config = dict(
    extras=['capped logits'],
    init_std_o=0.00618,
    final_lr_fraction=0.1,
)
MLP neurons of a small language model. Each row is named by its layer, matrix (up: input weights) and neuron, and shows model dimensions 517-644. Each number is 500 + 50 x the weight over its row's rms, rounded and kept within 0 to 999. Numbers have three digits each.
A block is one neuron, or neurons of one layer that tend to fire together. Before each block is what it responds to, as a language model described it from the Wikipedia text at the highest values.

Responds to: Blank line before sections. The second newline of a blank line between blocks in Wikipedia articles, where a new heading (==Cast==, ===Women===) or paragraph follows, strongest after tables.
L2.up287:472565474582516568499470464420509498419510457488459480526445584472460492491527402525433514478552554446523565574617568447491507468441430512566509580485436526505477391460588497537462564445527509598437499574502524460505577465457393431526535541396516526466553548472468475477533522468447482449506498464584508487513515426559518348512422461580543558433488512562493500512593493506520513549499
L2.up849:514459446533394550480535532445479558503531452479423508482515462464532555453502438677353513531493444557500505518504401561540457500531478505389453542457436430473421507605513579555393503472506519494620484580490466509477562481432497431474547437519596523573462492459506546550497553488447556497572544405402493470535448499475444426496515487525538486536407437464515594534523542462468544523479
L2.up1861:571480393606498455501499548468502476489549591506530578487605449493488466509604445562482421451422521441427448364479541456453557467527455525511491487440577480436400451510422539486522446541444492551509465425435478502409576443348482507449486446498526573478519474452448481432494524558449583509484514498495501500474516470409515463384477559561488428483437504453555512471473532465387508447483
L2.up2048:483478510561582458472448516493498559437520448525482476397570521409428498564544528531486429474579516560422518513526488520513503529472608478491510536447531437423565552543586487464551505566517487568450455426474391475537545519450497573458542489462521469488482540523401556499343506523439485542530469460500496515528467499502539412532556639440512560408422482568418528457444539493559510407545
L2.up2217:539471543498481574496472577568469520567469600408473380408546496440483504540484527573548464465394514416568571479516513520500485436421496474488480515534458433500506557549474429483523460528536431554514470506461477480455527471491501429453454521427411513504467482494506467531413440538454517461503515494424505460576567540509523545511384460554463479511473535465416483359466598528579470594452
L2.up2603:572497414540495482542528455545543501481480582497477437521499568516504508480531481527442588447462567498510536443618468570516466536452543529434471582459520491464592509450479469536497479557506550499638576537504410534509478501388511405472491553385532523501467558496496413466478412454452508506559510511601470508458447585526564384455455511582419452521433498523433526621519611484446491475523
L2.up2683:533455516480473463566543443479444484468452537517556532473587558542471541584522453457409454528502473561449456491542570512477504524477430523478563541545546481435588442505480475500504570514411486512541491513462590588502549550439607442553451526555414501457477579530489433538492445479466453527521488484513526526485478385466412468416467451447468525461530445425450469355484548402503466527473
L2.up2767:531537487431460406534574469543522505404483512491505437409529472539439558521546477485602432581484551524511458553545537577547488503470431565510502482508520515417560484523476472478493527471497557465388570553581543493531508469446449557494401510491575464532418479444504514467529489505468459573478510409554519572548465518530479498518474467563440485464505537482565454425578569559446397513501

Responds to: Paragraph-break newline. The second newline of a blank line between Wikipedia paragraphs or after a == heading ==, just before the next heading or paragraph.
L6.up2130:606469394535451584485638551429551539488437482602508502498575502529600516527482492473539531628476539468561478479498569501469467452556543564536533411562493542492565526511437482438489417406566564520472468560463530386531546492490534500596414560529589508505545381552490411551508509538418476505473529551516449536514497669504471550513625545545529548509540521537496502546468520452501449579493

Responds to: Passive "be" auxiliaries. Forms of "to be" (was, is, are, were, been, being) used as auxiliaries before a participle, mostly passives, as in "was relieved" and "were deployed"; also adverbs in that slot like "also" and "previously".
L6.up1256:493482552476512567474527484524505496497525501532486417471458478397416486587520425504445509532633469499527510492516561546425404503412556489482542432561460475418478507482451520493528564510513552500536510538575499525515491393460513594537393457478495523508501415420484526589517433415535523550438469587571496554525586572486514505492608443550412498462530472452483477555376531469474561514414

Responds to: Predicate start after subject. Either a copula (were, are, was) right after a noun-phrase subject, or the word right after it (not, also, now, probably, one of).
L2.up113:437583537391453526485525493434412492489567455580470477479467550499535468498476543516478572558574537572612476504520425513501605434498429431636593477522518644516564498453445587518482476378539411556475566448497537563484502605523503488491490442598453519554596528506498493501583517430463469492551531524492468484527522431394552502445437464473557431499466594541484497523496502492495456638469
L2.up137:589533514548580490539394641558452424619474593577446567383464428515480494478537405513522453503585453567499541547486460510487501491463663379501492477537507437559523512491506555572414483459505506457465531558457421501496446505527506618477485483516534554518502374505501541544483418559459562481464423567504535490557434514442497507520454563573480448543483561482501553475480563564505479534435
L2.up145:493444525567520536448562442455502432522461442395578474408426530445505511525485454437442581487430488513506534507556537515508550454487515493596532503611426452514486580446562470548486508500516480497492566564522494483482548509455563512530536519462416489522573473548494438613474504450441462539535454543545518536480517516572499471513500529484428424485444526557479504496485547576507566490497
L2.up198:496484528561472520540483499480486445556442469496480502467510567476443560608358500523459478431539459599494580533528435573500515494468594475454497477473469536431492609351567508527431486469531505510537512573454451505472513485517427474434468396542544463461464518455496418521516535444419570398513553545582503570450462570452568486497527473585423496384461463482494515492401494495577597502553
L2.up1058:505454534465538481510554508448560506601564531442521506439410437456449478568489540364580578483530511463521515529462439477552508488488464482604498502507538442561547572605422498480473480511541492516509562429466540521496453523443485490468486415522457529393494520463404464473530472485381517420474467523479621500427495566547472471486456476463403553515507568529465464476418523511634505595500
L2.up1272:524468499555552530568483464469499487403552478494549445363533506531467495513424437567426519458433444486496535448581514490521427398507476490510489527505542497514453532448544413509488394535597533472509509514488603489524480527461501501388545503593464566471431497615531488553521500455549471483537500488428498550520576498373480504580503549565480437531479486553485450521523461559543600399503
L2.up2591:424547585586479551509450394499503414468456488509480539454436525439432535568437473395533491496488412566441449495479499582479477433532498406338481490558486521496449573484532600533419449471460456477466453449506457567503551482505523499470389458515514447459404492534521488537478471579426547532424452561540470616502537419491435473413527496427510493491454459550489505520420439496513507544532
L2.up2701:429479543484470520543563474524467516562516506475532462470411418547483546479524484460520526485519438508506431583502560534467445370534491564454567493417490522481539619520469550426389569439517525547566553548436573452433498535515430478467409542495508487486427500451524473390459415569472462461508482547584604518491517546570522468437434539519500469546498594498429513460449578527518575562498

Responds to: Paragraph break newline. The second line break of a blank line between paragraphs or before a section heading, in any Wikipedia article, e.g. before ==History== or The.
L5.up21:492551557520469469465581516523491447501493489493505426438537474444477500615441562522504556527450480459466535548540552502515455454532450519524570455544414515493609471565500489406443524437468608485419595511526453428457549500491469516563509399574477455467580483553569433441569463517484513471533514555606560523422497536483485580483494526575515512552515518488595478597588419469490491611501
L5.up168:471470568516444529439503521453494538460546564511478425581515493533468551470423545437533515534501483556483494421426459503509492511385454541457476412514435482429552445524494532424519510469512466498512645560520508510479557492474519438570551582478618493521506496561462490484505528517489428429511477581519445464438471500480525601448477456469453551514501440511459550604547581449451494518508
L5.up392:471430542539566580666564471528443492524415507475549312432448535549477528518612533486587458490461429495438569539565530516551579453414510399475512426571612427489581538465413433549534465529570534593503552586424492543450545459493478537487447556576548421499465409603438520486605452435497498579535535584471517515472549479425445507534500548526444443504590439468423522488500460477590491450452
L5.up568:456468498507512433500453510522516504434483532501554484537461582572507491605522479513429505542498578567470563451493552506578556605512508523500530424543531589528436541544484480515432546454561575580479569501567456519378511398523505459518503489386534536355523441475465514509486492553438435492501497488501585475449570542548523521588480483495431515432576518466591459515534516442476495551559
L5.up1238:465616547547561483441486525501482587521452453525443484586509415459563475457472474500532460571574446497528572542415441445412557441449473519527415476427499502474523517474500531533453435455456459457433533430551586541541574392611479519534486433527552527503478555502410500498482512518480523553512418562545427479439456463590517491497464549478584472573448530419476567508561475496549488513503
L5.up1255:601428546460563466491495496477421491560513446550613434440518498567483458431413542485515557466485449382529514446541499494485516474538479479445419453435478467428455499489484462507460423483513432477498579475414457493489519514520559453438518478542408467461475444616615523497400444488543543543522479503484480427561623445507500571475525597503510594521542511538465400494427571528414554370540
L5.up1533:464479496492547472511421595418543425528585425500543433498467396585475546542507560549552521526495517476459524422503465567486472481607512473566555489488528473536480576563424530481540504499562531602481475494427580559538558480482496487537487531497447512507469488472487417423511377592491511476478532472522504561401466460554446509538500492507469506507424545490611456577544568468529447456496
L5.up2751:498531505493540542564532516534552418509477496566519507578528498468547550481497582542454553507565442449474431567420475416525505472401432439521595505485607375453545402564470495439503632499486386524412555552537545590460545553514507487539507515516541487517594505496499545529377423543483531518445524558527522461470592501436487471486491571498453534538556518548451433488514508495464494484509

Responds to: Before adjective or participle. Linking verbs, adverbs and conjunctions that come right before an adjective or past participle, such as is black, often funded, awkward and vaguely sensual.
L5.up232:498506407494505492410551486502469474480543430545491573457441536483512447479573526469469448550479447579443475472441491493503481543468397523469471514540488547520523481423504491605552504563452426456508504515473437503531521413645495474470421476468570487449459450492495546459472436403573516530395528528542460545538438449553485514487470515388468449443482519524509404516433528508519413480431
L5.up761:498483474434498543446527483505419472648426515478516480449490423470605575471423411561509425551501471514515469568526413419479655511388410563478466518450532422520514577539478434503518580445461461431500475507484479510572547504512493483551508482425518535451513543506491456507555465471438523489540506516535502462479581553480416447479574461507433413488473430504554496444475499470423500546504
L5.up952:509562537524526571460535510472473414436592459485483444495531499459504483539546436511471452404479529512534533530480472501547524418504528466507465421453481539452460486455538519454507452542489454515469478487492520491442425490459485585443494459384539514551417455446538461559516358546514423520469602465577453527540439583443485565496537430545465538538473415563522501566544512597564516457458
L5.up1092:503530540496535462470441576490480352506575435504440544416492544469402515414452432499448560495569532539483492494541519546475535480448536535463578475447461545484419553606560524461560440565546417438547489456516581434431465489383494418439564539542518508563461471650537512441537527521548418494532362422548486516564457568432460567465467399468474495532490466495481463403501554425488536558545
L5.up1350:511485544491503523473426498564472448518449517597448496539522504509579524567493455432439468515404475519478513561534472511519520444518496428496482578410463502503497516454438472534564466598500505506613563496501536471403547507502524451512519474505534474536487495589490455467536473545463478484474457473569484470591541414434533471497542454555462406438510500513500511524443548443440492528473
L5.up1408:457534554480541536526579660493469480503508586516412488548438519499501525452594402495448462484441461434534518575548504475531607461479589453530512499494486475567487539458465483399398451448475444529506528390503513496485444602441467539487437557491478466454548550527561482510489423512603508540528518480534454521473512394505457500476545504519445550542477502497461516416564489429487442463458
L5.up1430:473499580506502526486538407431560439521522506510399442570552388489435469524525508584494456449576478480534534468465408557497458459466513483445478478448555457483483528562503586477521483428492432491433516530540453541591398492467550477498490583411421558476500390509460490556637395476551543528462473533522606596454503558528447497423525539495476505509444497472509558536466467552512396510507
L5.up1708:515568405576564490447497511553402495447505571438565470415446485470495509567478463606490482473430545352505525514496483429431458476519492439454433502454436553418428536534481459512494430506534449515489494545456546445557487564489407461512454549546519495508453515401559432492561510600481472456591538453512531593375583413467471620570494569446483492547490484477576481542474621436534548517463